config = dict(
    n_kv_head=5,
    bias='none',
    tie_embeddings=False,
    grad_clip=1.0,
    schedule='cos',
    dataset='wikipedia_en',
)
MLP neurons of a small language model. Each row is named by its layer, matrix (up: input weights; down: output weights) and neuron, and shows model dimensions 128-255. Each number is 500 + 50 x the weight over its row's rms, rounded and kept within 0 to 999. Numbers have three digits each.
After each neuron's rows, "fires after" lists the tokens most often just before its 100 highest values on Wikipedia text that the model never trained on; "fires on" lists the tokens most often at its 100 highest values on Wikipedia text that the model never trained on.

L10.up824:492535559585488563502503538507536572483569472485510481576454489432461480475437472493475453560475400521524467458519528528440503506513586468533540500427502557460465509476442513512521583482525422545514420538432518454558544496470537546539526437486404589478627368382549475455457520483447498459582535478450498466473546528510496532471413574500507485455572513443598513471496493428471516489556
L10.down824:407568561435562457589567490526526561561558493461478432499486442528490577406476473488498548544448530525472521541615557512455556474428552449535552509461457412534463469470424473428546525510538475459499512540508504582461550506530557554560489567508527568478482400431514510511450412494474506505556560413465515513534517520588472450466462509496457476524563561604485478519522559470431522567498
fires after: ") ", "- ", "Jean", "| ", "In ", "– "
fires on: "| ", "Website", "″", "/ ", "-"

L7.up1157:443538495445506539531553564574532484506461601509520486448537574519496503484462493471533655502488397420426457530532395549441471485509487579586501481380513506408483525495408512522481576464490417515468482461469393405485541507563549481556443562558552549553481521506538476543444497492390517496474475586514463440485484550436487560470466497449554572493536463538585552431489526519560517457518
L7.down1157:586479555572528484585552460480415499487415533494564515588521515477550533392506478530496445509530484404436550487558537483507435559511503584569516482468506495510509552543418445425428448493552492524432430469462562467475550388500583564548308476504464488555498513564436514575497443569497532481519542507563484443414560469468489569516444552552491425435481461478495494502491488529500435534480
fires after: "6", "5", "3", "7", "9", "8"
fires on: ". ", "–", "-", "on", "out "

L16.up672:495441520527479508528517461459542430574503558423487547415547574459481566441468488495446423409547550565441438512492479536514481486456499547416545428534496562491456475478426481458518476534524570522442582524493473414515500461400589452463504585509473430538529480569588503544482567566523531494509528407429443540426545507477471438464439446418479464474515445521570494499504566481482512465481
L16.down672:339482525551515543485517595476386484572498535529488519537577467459495447491495497507431418447490449568421517578529538459554481476605545484462527552440489510602440499539468514498556378555530562510488569400476472512538466544478517479489490461576472504506422496521524485425487501464494485466468493534518538493500532465473505426387511526500550595553462572447573486458465459504463496602483
fires after: "), ", "was ", "It ", "is ", "it ", "a "
fires on: "Japanese ", "is ", "was ", "first ", "American "

L7.up851:494458494463451521466486440482611566459488474538492385441451528443455443487539527517510472510490507559478436536550555492519547586476544463515523523516614513514470453389456481433528523537439446550537492399502560520400587456512551495570553503477531490511564477444539435457546475573660409491473479521481513505534552554467565564513554556476526498490537535506493485510555504509508542505468
L7.down851:531518500493517563506504536501401483418472533491503371519547498477503604504538479494380471455460542565490565484396532544567535481476486438450543449394611469505477505522441494426513560514482519495602444495554468552400508472450510508468448509510436595537574469445543507495435460475460480502544447572420467430580556543543567535530476514469558463444438553462489556533522489495543455502516
fires after: "\n\n", "The ", ". ", "\n", ", "
fires on: "| ", "There ", "name ", "there ", "following ", "letters "

L8.up134:448532440422462488427475479549507453490531525522504422517414541449460445538538460513515456430462510469516566537551599498460546462484444539528484460524550522588516516513451508526531475458449487566469513453541485483491515474485462465467503521555511535587477500487458519516489515454490573428464487575350472595476469540609572429537427548493492540477473507457468483496434590430506543606437
L8.down134:503494521487533502512526597490486579479577505567546484458537444501439572518551554418432536480506509445501487450521500452585457528543512494516504453554437505475503575354466464468586454450464583525479555449471483447528450466619502545494451474503490468474416595578521390506518437479417498504532535551447470605418514500487495521509597533481563495493622483552457428544542405433551588457483
fires after: "\n", "Party ", "C", "Votes ", "referred ", "\n\n"
fires on: "| ", "- ", "day ", "itation ", "to "

L10.up547:469548527583368581470459555545507504513524533536479542520484473504548472413523557495487504481410490476458448536530509527501487454638492547529613544499422500498473524441501537492483524513476567552492475431474411541507500444449503473526466522558466480459443464536516489557547598488541468423470450551509606584534484484619398543532438472414519523508456519432586525470534499471517586497498
L10.down547:557479435523569518435535589406486509509544577579535438488546457481559531480495463486441519571511524471402567492443514549542588478468494379550377469487430579516519555591516538530454570494416442472519480494430342536527452518505496512451531520475529545408459544527578550547446510470456542518530512409510477402543522519510450562485476579542522388586415539569506531559506443531452473518585
fires after: "|", "T", "s", "\n", "| ", ")"
fires on: "\n\n", "-", "ar", "ay", "- ", "Some "

L10.up646:492498589502401599431482447444403597472375528534481500534541575417505461452438474460535601459478516481584439514574521554486506530482473509515512528532483518544462594469492542559481629538435474530504480477613512437617524500451435506520487517529521541553464497540445467490459502552610528544471503450532500481473475553432490501442572619496437527492454498445577521491490515584449518410468
L10.down646:551456432528433532395455555485543539438461421562536552424441568500461484429531568571482494475602407485506463456490465541420531494451490495520479502499585472516542484412513468526499530573567458479572483484487516556578617558472524574521461487528528491482448557520492516591548528466463525560527513491642507446533472494570474510463588539393487504517493525440542560533500475444543559496478
fires after: "| "
fires on: " "

L7.up1046:416560477504572512528529484502516595445570469598529487510590492481453453480445607469480571512499495530392522501516507596461426452472541426424379556462456475476508464531510491493539556352492461465441537525501432445527437589520431493446455465426413545478553555556564441486496537509432520660472495405496486514494518426520470523586448496490504525539494550510588541517486556462534543504506
L7.down1046:424526477539447542487523455509455505522544502612504560585507557531471458545496521416440462384421558497496475418477486538540436562447562453543494534545487477552457495498566401516513445504567454511395464541517445446433512563534487500495504453412520466489612435474480431492520526511562483507464441514556398578512500523488577451576410500463582500476532577512575503533577505548556504467457
fires after: "1", "- ", "2", "3", "4", "7"
fires on: ". ", "). ", "Succeeded ", "Preceded "

L10.up580:527534562555450488602526532579549506519548552556588505489414619569524558451460541509560509516509550471460438491519507573471509522522396466503471548478542454404481464523530557409542512500508438402453505440495529475417613544496412483469497496533390538538561487417478471561571486431473391536534546531451564506495492491486628501524489459585496509452511480554525453445511500582510474549470
L10.down580:421544405534539515608543511503490512522466448498510481475387478530518483558477460494437491518496431459415459566505539477564368568498463482465558524545528524620455571626511362442529458467515523517560434502487524499569480531500458548429596433452506444455442552473536543492460443454477517432486509578419478496465496547560424558482526521456559495476503484510557453599527528531469406542511
fires after: "\n", "13"
fires on: ", ", "|---|---|---|---|---|---|", "|---|---|---|---|---|", "- ", "| ", "he "

L10.up622:504505597481509467561473442408496568526574498589411631521493457520550520575461507461534486585552510489515527503548542450513408410508447478617458621493521467529453498448475498471504458388475546493543588436566503599522464407522474510424450518548453516515564360509488481488403585482425506578454568496462473483536461430530595524492385583459523501684446409532511480465553503487477530520488
L10.down622:435497506436426534447523547541520463561513612491479507485453562507545463547500551513441535510456406647509436531538561561496441458548556430439527570436587465552538457601489545429599501530540509458461425596527441593577416487515531558513417488522432476542507541476572494456497417565486577442541554481520481474470501504516544477545476440577485437603507434490618464433478460525471451435476
fires after: "the ", "\"", "for "
fires on: "first ", "Best ", "most ", "First ", "best ", "last "

L8.up886:473428521477521537473506474468444472423445515488514473596486567511549492445546520491511586495575426489472481458463455479532504525591516408562465564414616484541535540454408528451594524466499504516462529493510452411493499478483501507467505522632550499497473508571577538543466527494383418516468575496542460550521517523608456543563438564496477492506510472461592603531469470533624392546476
L8.down886:471496457573491490453563524500565481512555419551420474411394469468632488589532409495532531510545357539432532520446466462517509515520476547471547439480513503470509546496480497502533443563490499571508487496516457508530485495400497532589550489535475449544510590542519492516458531448538493559468554515486486495540494529510475567519517600518471526467515397531481524561493462445489437581460
fires after: "|", "At"
fires on: "\n", "til"

L8.up484:472323489512602424433527506439489488602542459444499506509492489415522471506457560526535528547486484519490493477495590387509483442476577486577413554559516464563533547474505434518500509509470517524537553531462481527522665462503475441509506443475486522542591523489510574438464497538571429517515475597546501603576511484560487497466477522514419458521504519447451480549499542598541486508531
L8.down484:487510532566543507472581428510554523418449585513449560463490582449533466500545440496510493488458381491507512557476533595506449515572519554400499495469484423535529484571490441515533450519496474581524551551490428517561514508397503458457547474475475535437480449515366496402497557556560650570474506537583519474508473451561505508530425534564523536502449363556547486477423512447470420508512
fires after: ".", ". ", "|", "\n\n"
fires on: "\n\n", "During ", "\n", "===", "Upon "

L8.up256:524546599490567466395439551539492586538532499514529538496420582443450500494509507475469470497569483468452503410556467447566433431554498449623538546468494516498483540481511406509549460497443441591496468565531467595410515542469500493548461590432491504412532572573501471458493480418428430454520451477518406571559561454468495478524468452446476477563423583560432475440600604533625480485431
L8.down256:530553569521490553466496397493552502441530458495535496513564623489443495594525404564552482505510455531501596501482544503578571605518524476463485529459466526532576546557474463550548436488576492485499530411533505513415470516541519479492474512557525515591478572523453420520436525556526495532454542504530489416523466534520516487466531544536543512491572463422509509513508485530452480539485
fires after: "\n", "\n\n", "was "
fires on: "an ", "|---|---|---|---|---|---|", "==", "pl", "ur", ", "

L7.up1150:496482515536528537474463545495567493589461513621419433512501432582509392535407544546541563600466553579468510518450516590534452481508528505524456514556567506393561591473530549518535492508471630555564546585520511381512521502444507542529456414501538430546521406463540462543565388482500531476528478621450578497508555440539571420550479495510471600447568565502440417568585454524510452621514
L7.down1150:479479539441473431479593529536497475554517511512499490439517531490561534439472504502525473423405458498365473508583468488403519373498479536417507425496418572534489436531514505609503480490517425501439512537459463551502434580565557475546569531511512548512440495521555493456597530531562499482489488524498504537579372520465527555460450548531463477573436443400538552418495441613484454421463
fires after: "b", "F", "-", "G", "f"
fires on: "ond ", "S", "one ", "ly ", "ica ", "ust "

L10.up602:450552529412566500531610529488475602500513476446543492413509536464489537484440505481516510468515480531537393505435501486440545484511492442561530584488563376529503444468470540476434536455451554461453566454501460575423483440438457587544484431469495435450472523489440459507493486556474504454537517512414509530415482478489546560454554449502439500568562502458539543503424466456498486433509
L10.down602:525569494506542511524480527511589508463394530527608509536473488466497456559478585540497507519451587568491552434458482504498462501448592520520459489480628496473481451440558501477546499592567563488404525510500429476541522509501537463466529479511525371549630567477504463442514508528395477521513534398569473514574550476523548559520467432545487463547322429503507518540533422513552528463490
fires after: "the ", ",", ", ", "The "
fires on: "6", "last ", "a ", "ed", "main ", "second "

L10.up728:467510484498485471495566567518542448431548438522557557509527442519505546425537428512495545521588410535455433483519469540504414529421533489456563499546431502501521478423491417562515572457562451459499463496604454504479503436398429503570540478474571547557560532619560567497476522490443507490403494558472556510449496475526482604408439584341526469450449624504481573506469564522582515464494
L10.down728:528534505493458573497474486504391512609524457506515543434457456540434469501454524518551459543454505491476527515525597544615546445449533489586466373563532528583471473579475472456517497480490469529540498484457472527455511466445497376440454581533529538464501598499507447469531435586564547525495523494449461471440416545389431559505550545558517418498522479447440521466511463463551509468496
fires after: "\n", "- "
fires on: "| ", "- ", "(−", "• ", "in"

L7.up1164:409552434556487607518539509534513507482426532567523515550497510351577565476516578554502546426540529432458447547545441463453524537449549422529484609478462508421558571519494525462410482497505465498472510453518472471451449445496475496482523403506525482522587511453488485494393512481449505573503561526535437595412408439607534475521425483647510472555448532543589514412444482444480461475568
L7.down1164:459488480437428623558514368494397624523423478539463613488540459526521549538483483509569524519536483460421460569419555481489538572480474482514476584567511500496511458476470482459511562442570445514523451523528557494451556492467625487490498521462552531443458490514542442486362342487580435534570536456551478434473509426506483559460459507488519475540494499466453491484492456476486440535561
fires after: "| ", "== ", "==", "is ", "("
fires on: "(", "- ", "0", "Score ", "a "

L7.up385:500501590484431532463535524542512509637470508512563448497545497554523437505554542535407482578472531543544468471540413521492469574553522576566589525567498387516460559408486470505482526578631396471472467486596567518513505548454490509578417540503461480473558451533518567492494458554606481489355391525407482552562485565440523451508509407521453422516487391408459457508497496495485484538456
L7.down385:550513451557568586569394474449463474478520495537419567531494581473529569508445490284599432522498432522489473541506514436514550425443550449462491510517491480503534450475504531514462430480454533490508528549453474568391537503590574507437562452496511472555489480517523409578416529449504486477598516440497492408531495517484476560567519548409613548495466518548489535527454487501524512492555
fires after: "\n\n", "\n"
fires on: "| "

L10.up22:494566489523489445514499455489387444530516474528371458501549487472658534496470468584518547565539566532464414542513471578359463535500457482501518489559559543509480453518473567458490535424499492503538613463540474509488535404443505522452417480518495480534509438476473477586424486508532585526562507535427495432480445588550511557486481423497463509529570429449469479547550484521522554515545
L10.down22:373621543482485473519512471560485567550540440500560558525412462476455474491548609531419531589499472471578508469502413557611530587470595494537520519515512424498456474601453459442530486518511536528442567525504451524476416536525454461446422480444463443438505524511490507497489493580434495565544547506551411569527524519435532484422512487605396525567491429534440522481507508590488465546468
fires after: ", ", "the ", "as ", ". "
fires on: "a ", "most ", "they ", "first ", "They "

L8.up290:472556459472456468444579455441509529468551548460506443389529506517562538480535465459578472383506536525563582473538458467480489453535516555465494570513510540527538454534518455402586572549467434520539572541450493466521501521457396520565443551569524562508558510448451568510525519419527508527596525458501474501504512379554487448513502521515504463469468495553470424481545486471525526480554
L8.down290:497517501517489454413597564544482504507606486580527430443610527506515513518501517534537496374494514488548461489608478459466536556454480493483489537421448551487562633515492344488516514623547465526510522464557563528461513470504404503580485483458530509524502508465505558487592528451374568524553546549546522531495443518502478543584516479581494530469496484472571572543538553487487510468548
fires after: "F", "S", "Sh", "W", "qualified ", "N"
fires on: "re", "for ", ". ", "eld", "U", "au"

L10.up816:538458541508449594413522565439516510529534466458469594496478502556484552578446493524569541551454558530441559498493466513503471476468487499449462458550511428471514476419525488547511573570488437455480606471459380540538445534454428484523500396515515600503502450502510545468433448491490535533442483549468501494527474489500428587492458452438412586492577406521444512468497621514466525486461
L10.down816:475499470508534525445432490562508456572420552542434481547536536447512524505476381485471471455465474481505475569522558503431488532564500483408542513540501410480494465520532501476514489437501545523448515558492534534493458566509453539503532549475508527448409440503512445408526504570534515504512549528489472556573463463527587413478470421531585609563521519371556514475498526533478516500491
fires after: "|", ".", "=="
fires on: "\n\n", ", "

L10.up442:560492606547408492523570477482498543563476536666478506527406560445489554464405496480358516561532486537463479427487463535582548449526570626457510528508528534470424558386408571589476569465564504475519441443528444520530518557495449552459481462381516591466502443535541475485450533535481525403434512495454578546530482527475429460516497557487524507507478494481458575463512506440587477587473
L10.down442:522441478567506562467505551515517414444524491398507518487579494521458530606555498587554484432459530574526487523491456503456524513528478451477472451537566510451590465547499477453508449533412500563559635529552563518518438439566471415612566500548427379473492450476547463488556484567416472643507486472460491516508542445495531542501525546595480553512427502482536557554471494527460357467510
fires after: "\n", ". ", ") ", " ", "| "
fires on: "| ", ". ", ": "

L8.up823:472556521440465581448510436547375440525550519395522613546411469522553512492566519436455598546540434571557384569493452501555575452393578437572523475540488578528405488493440427431542556549631450476527514505543508440495507612514571465549522479499464576479519537512540451463497574579497541442421508573493508528532592407479491629496531507485475509629507524512431438507527560494569585439483
L8.down823:505516485451495495539503535379533564525510428462457550549506494515402492413470503504590549448483569538492580475551516352480447537460440408496405519601421531454591572460525602456473525520351527553560508456571426524481474493506464572526423521509405512495486554526553537565469526562511424477528516513465543478508440498478580577553514511532456480465529537531498519562460475499536399535594
fires after: "\n", "| ", "2"
fires on: "| ", "1", ". "

L8.up240:515557507534401621405421435512404525504495445541441445540502458478492475451438528470481401450530475517459484451507512497560634590455497506562515560484519487547443459518492486571526540472479525662500565538498498457421591527452522603484473616446531518510520459443463508552574520562575502521447475471552556496559580576583533479459508458432461514520449517497414478470526520473524537498518
L8.down240:501554454459439452581433442589533528465475470393447497446539485424546490429546533600492451457475544469503554473450512488533476508559554442548539509541477417494497510551353506423475474478543545541539514516501590466494554519482537504519468548497503398608524561520498528425525443567540533482463561453550515422500469507550573528512458474499573461545399508521453448498505496506601506482521
fires after: "\n", "\n\n", "|", ":", "U"
fires on: "- ", "| ", "\n", "AT", "16 "

L8.up893:437485528444511533464490465495475478598511539512562541478519473507522503415523454522512478563459497464378458486580559504465450583492521525524531554526476531488449410455460482561589434559571429526446509611579574450396540518420455479541504596579498565575531532508540526425492485479561399404430502501550520541506481404515597522549423405465461439513504467473565495508607476566522456533479
L8.down893:434420564505515523556556525415613464497529497446448514522555478587495465567440485471545477522476383473504467521545571547653516444542547531523546376584543559500581483530497484508449400435498434426504447524560514618498521406504426436497516431495513489410427544558462492571450458482454516509554604510476520488475497545536471547413524493556554431515492442593401560475458498490496465528485
fires after: "\n", "\n\n"
fires on: "|---|---|---|---|---|", "| ", "|---|---|---|---|---|---|", "0 ", "ri", "list"

L7.up473:481572432563468526468458589438462537494454540499441579459511504510568557374475555440488526435426498504361451515494525479532501391558493411562554512535477512579499466514443448507469529507520513547434494532466485580419553471548492451551470495498560468499471475461493563468493505444445496606516456561551506502430447493456496567483604524479564473517502475528490534541530550620540557483537
L7.down473:506494381526476510490465461517568519524517481472548584465465548456508484493476560558454522538450569474518548490508613488497460376513536547556527486545435428517600540511497395528552504489634470581513525515547601514458535410476479482494504498445525479522497525465451467430508509471549569439418415504493553479485482556490560571523527504503499414537466558480461517462538540551586494478525
fires after: "\n", "\n\n", ")", "|"
fires on: "- ", "\n", "\n\n", "= "

L8.up1109:528562555525468527505427385514501568554465498482509436513420528442544543508539409487433583500468407511465548466432476478440442515542582453433482486493478463478506535474484473486519516445516454507502440542529465471482490563513537475425530499542511395478488429541439548541546539551466552490548515438503501602451430532496547539505560532504511633407521474509471478399489541477567460459487
L8.down1109:614516407437563477565497470484471456477568520504551537471505519532565460432485486569525517490528459495446401518583513503429537552387490504582515569540435463513492578636462453490415473528581458449474428474519486465545496485514623524446460494536536566506450501432419585465525575549432452496541573496519439557453517454517500445421504519429390578444563543520416522523582521476398534419524
fires after: "| ", "−", "–", "+", ":", "/ "
fires on: "1 ", "2 ", "ri", "21 ", ": "

L8.up25:515555516511473548498453506526480569524478480589514503448504558552412498495466509433479489614522466549409469506517397539546493508514483541565406553417433445531427529579519564538530576515482533503511545547488593507453506558536508538527519531531446503549422497462477454434584475407548549500439574571477525526520576534487557515470513568441492448489450519493407522486549489457532540488524
L8.down25:573496544472544498485480542492496504462536423502567595551537504551520559454502531507561535404530468519590475566505433530545442468491469510542408491534420506542558450395503418510501518490456585536515444450562547474598556523533548532525524506510570556485499515508558517491551477456519427487461456476469535414552457397534456465484530403509503531475528428458502467449503556540522469519459
fires after: "\n", "R", "Vol"
fires on: "|---|---|---|---|---|", ".", "|---|---|---|---|---|---|", "|---|---|", "Pakistan", "Region"

L7.up1034:492485550559442520435516500496559570453534472509593534557495591517517517445455575476451492509495544454477476411533476455542508543453426502544582562475502464442502490499504477483502495399548471438465521478496471471492481517485568486492472539401552473516551510443488489505608491494527416497389600479508558446572522511502507552479523482481478490634556655592372386518512541414477498472513
L7.down1034:511500567505569450444474511512599497478529478495529481589328542499477549451568605432530508494515512537497493462488440431498497501446519452538404459574491439551491552540512594435459488525546554498467473479555494566487433518526471489478518436455542485453562472583448525563539507442445481536423502528488518467523469543479534561516568430456444475581440492510435485583521466445462447489601
fires after: "\n", "== ", "The ", "==", "Public", "s "
fires on: "|---|---|---|---|---|", "|---|---|---|---|", "this ", "|---|---|---|", "- ", "following "

L12.up220:566576486349496515442465533603480574485546475529453576401450513472447569448435493495611590475548471519473476569545485501520511424575517418514534458452435434487575487508516496558462467546499535486515471460536367484558524526468460403588493447544460581426465541607558486515466468540453452420571534656531525462406524585570532519454477523468497557455478525519643517520550507527568529431461
L12.down220:523443439534490496418438532549466526499373532512472506480524480312509491428510518577526494583558434507442521534474545451556609480544463546363392437451517556501507447512543447500515477497567519505532489464481545579630423565503576500501495429494537585508518543479432515466552462500407474568438527475467443488527541505483400550494526481512480484506546492461380493468476511495566466497465
fires after: "| ", ". "
fires on: "\""

L8.up1162:443576509492533459561447501421499470550489581426596450542397458419519566362439466497507539468592416508499419450493449562539530492541476557519520518463380499502483458481503514536493543454589517464588471613567495389562595475504536433481538519610546486400496542538608483554416440454458527455444495518481479451540506430541477605462511574512463436563444499420649529452502513577547505534496
L8.down1162:435459506511486461613567563449515473588489462384501540537383514546560580501395461541576546512501447491498412507527527540472440419509532428553558521513481495517543510453473493370562562444564487535578522512525535562451613511541493481495500490556519495484411501436555473584449441401517459426471433513401522534604528549468511556469551443530483558450429463476522452494521507548516491539522
fires after: "\n"
fires on: "| ", "ing"

L10.up676:479519496448574453493533454502454544534431501418556482443471548631502667451515450578511533443485441457534507515462459488487524473499468458564525511490455441531479517532569480570417541483502537511456530513609541478525503452371514469550494517505422407437427546514572454542403437532425479430517497497498516536469485456517567492430503524515443554603575497431457511537431466478405451481560
L10.down676:428594557468504533494470537494541546571379487483561528426530594588482588475557415501428520501429505498498441550533541522415535578622510517435472477433510559516461528514539445504565472409527494515480502553524572507499540557511548513493423509529422507595480501484530414407465482563460495471499553510540475538446552494480469431452563509579543450479537543512561459546486523519407462533484
fires after: "is ", ") ", "=", ", ", "was "
fires on: "is ", "a ", "\n\n", "was ", "an "

L10.up852:475573387481449451532549468455533528485456493582429429538567547606466552503457464501446453579581478542533418547461617453599440470477551495534526516555537475572550416451516566444455520463392553460431494485488545454595501490483522444499581521483497502504510541484474466522572488393493530535507566519595511502459475491596526504515467573503426524552454453466514450526490544514529441506442
L10.down852:551550492588520374520521451488513477540577417487537467395513419426610500532525443592448539506472557435423467513465541477482533533505531510462553469438551559489561563559555504491458508525535429469563497547579514466530447499412477481485440488434582545439523425398390568538471498566497493529512525369552483443631489407400462430436542499633481574422531480527526542493555460484444492597475
fires after: "|", "the "
fires on: "\n", "Ivan"

L8.up870:564451545472447433454510505533469491461537513579475535583414549504549458458516612493472505602529456492592634396535467341560485515482566518586467522493441482507448452456438556483493518601525584524479512495466525553468598506486431478501499525531600482496586583461454535458485449532481439561463516568500417516551557549463545510528590504493418560466493595537428477454564570625470439534507
L8.down870:555479554564519476597549579514459557415447509416480455498426535490477554491560524480450465563426476405519576468539486527509506482418516483505523464590482496540565527499480416490536458517587493497500577534501490527439495460481528526545459523506480481538506508521518546585506536444493461509551511483561513522581504490433521465518544517516550465476478402463477559458507451535511403475468
fires after: "\n\n", "The ", "the ", "\n", "== "
fires on: "==", "film ", "of "

L10.up1100:510463415585442447496383529429467508484500519566511553475525550469540496454452525479470507507527494478467500540473544521512454554432560460445493524441439454360505459488408496490493475458434481494560493606565496490538540489422448458434416509591581526513428496584433467564576455510483482576508508532560428453398528489526527491452523520585443555512626530409431462452507515456537565483443
L10.down1100:479454538389489471513533454572500489486583523563435581518524390495560470492477464465530524588493533551527498488561511479528567499407404460500422491546439434519445538532552503442521372460465507569496445475520461549524482429493528617419582404511555522539482499499432524438514554577521496580547399475457432493546498534597566413402608506526513438560519539465436480409574486416508571496480
fires after: "–", "| ", "-", "Xav"
fires on: "1 ", "2 ", "3 ", "ier", "le", ") "

L8.up987:510527518612511527467455484480539514490469568472545494565478385489503453541536535444495554475479497499455525483557550581433613520459378577512459488486459595476472506470443434486525548521514392462535385581550501557475402482480631522573469494514486489530524526627534554374518604521569492504552442486466463489479485445535478483552525517472384492509487480504531465569502433450502506567447
L8.down987:528501524597502588506474556486542428606436518570472454510381449567528464476487549524472634585533427397445452516537493534408499550494397437494471438537466595435487474551442530488560538530401450515514548473591471547499452558467556515553468497535455453505541512575490524545483469535466505589492477510430581489479514483561375453441546514502445461552437491507521470481486411430543459573500
fires after: ") ", "| "
fires on: "| ", ") "

L8.up960:514401563534508537414437437588492561447486491424574467604516591450473530398520508548519546460454457506479467510494407528482517476556491469553419491539436471508555426451579545452630482516472472528521621390488609409457580434503506409502533590480430429502479562511524541535567429527537536435401481531467516485440561518486554539414432490617498507557458438415478528528535521552447524464452
L8.down960:500507513504537556558562521513439454611517503530545459461427524445631603539487505469492597444485487541581538439438460606519426519518515464525522453484505542561424504336461430414487536457489595551507524509528526506521408503560558552482505444519576396387529518537441575465523525430496532474489521500457475484512558507410455467491490500570563497625441495483453430519536475476447530549445
fires after: "\n", "Personal ", "== "
fires on: "|---|---|---|---|---|", "|---|---|---|---|", "|---|---|---|---|---|---|", "details", "that "

L7.up1251:472598591492523491527524464503606635489477556463519482518455417414460473467431520577487442532459442465428491513499537531457513483428505520493429442470555551524531546419418539554517491412425466521556521484525336422556539477512534482484492534494469515582582478460494473374475578513365485558410471570499544514473581495534578540393519475552473544543457515450630455500482517409503505454485
L7.down1251:454554544486489547514491480438477583455420449472542584477521448506551485483493456468530523473432517520558487430486484572560450565530490492482511442524453469541411516470544352506468533425516505536503396428435441508471451524439581611555380510468558477580479440502514477496514461554521517447468462505512587506553481533498583523473514537443466545496554497467463537589550488420573454554515
fires after: "No", "1", "2", "3", "4", "5"
fires on: ". "

L8.up584:548567536432512487491585444395501590428465514540494581479419600462402516568556524505555521497558448495639565441383530478471489451433492439485505444436434448540573506470477565521535485529438475530511525430498570490470476540490506546531501500464525520468499490489430443516509471503430527532460460544509491606547548539518577483505468474517546483429456491555438427406526465552490494444536
L8.down584:478468506554516492478535494400476529597527485511511451591489527423548452553553562395433418632483546515548503489551464545510440555463530444591526497575474536404488488513531450471405452530513466515478472497431479535536500544465474545539637502472476449474439521542467580525526490487468529569512600525542458480521531512483507507529507432561464503530522518524520534516501587517511534499500
fires after: "2", "F", "G", "C", "B", "S"
fires on: "}", ". ", "O", "U", "Succeeded ", "ru"

L10.up672:511423411572498514478484501539587526487448518457430487505378570545498539540509499393511475596507460611507476475500464409538471561527458452519416516568456429578525466469572494508537640628486464493447491545543514498445468493499533459471482486462472459513471428469460532499440465505447429468487450437398556523436523480477533551513423486485527578543519508526384537501546521463597464530564
L10.down672:488587479523495455501432504560519446495461490482464495544532440461521454412564574550565494552543442543488534567472492363537492504492447545529506496495457579524542401457473528533371495475425518560492509447559524474535436483477565544549435518544537616507512521550447570571504549487440515490468504623468590490519431487535493460427469485450375480418551452460476447483477493470468501501447
fires after: "\n"
fires on: "|---|---|---|---|---|", "|---|---|---|---|---|---|", "–", "|---|---|---|---|", "$"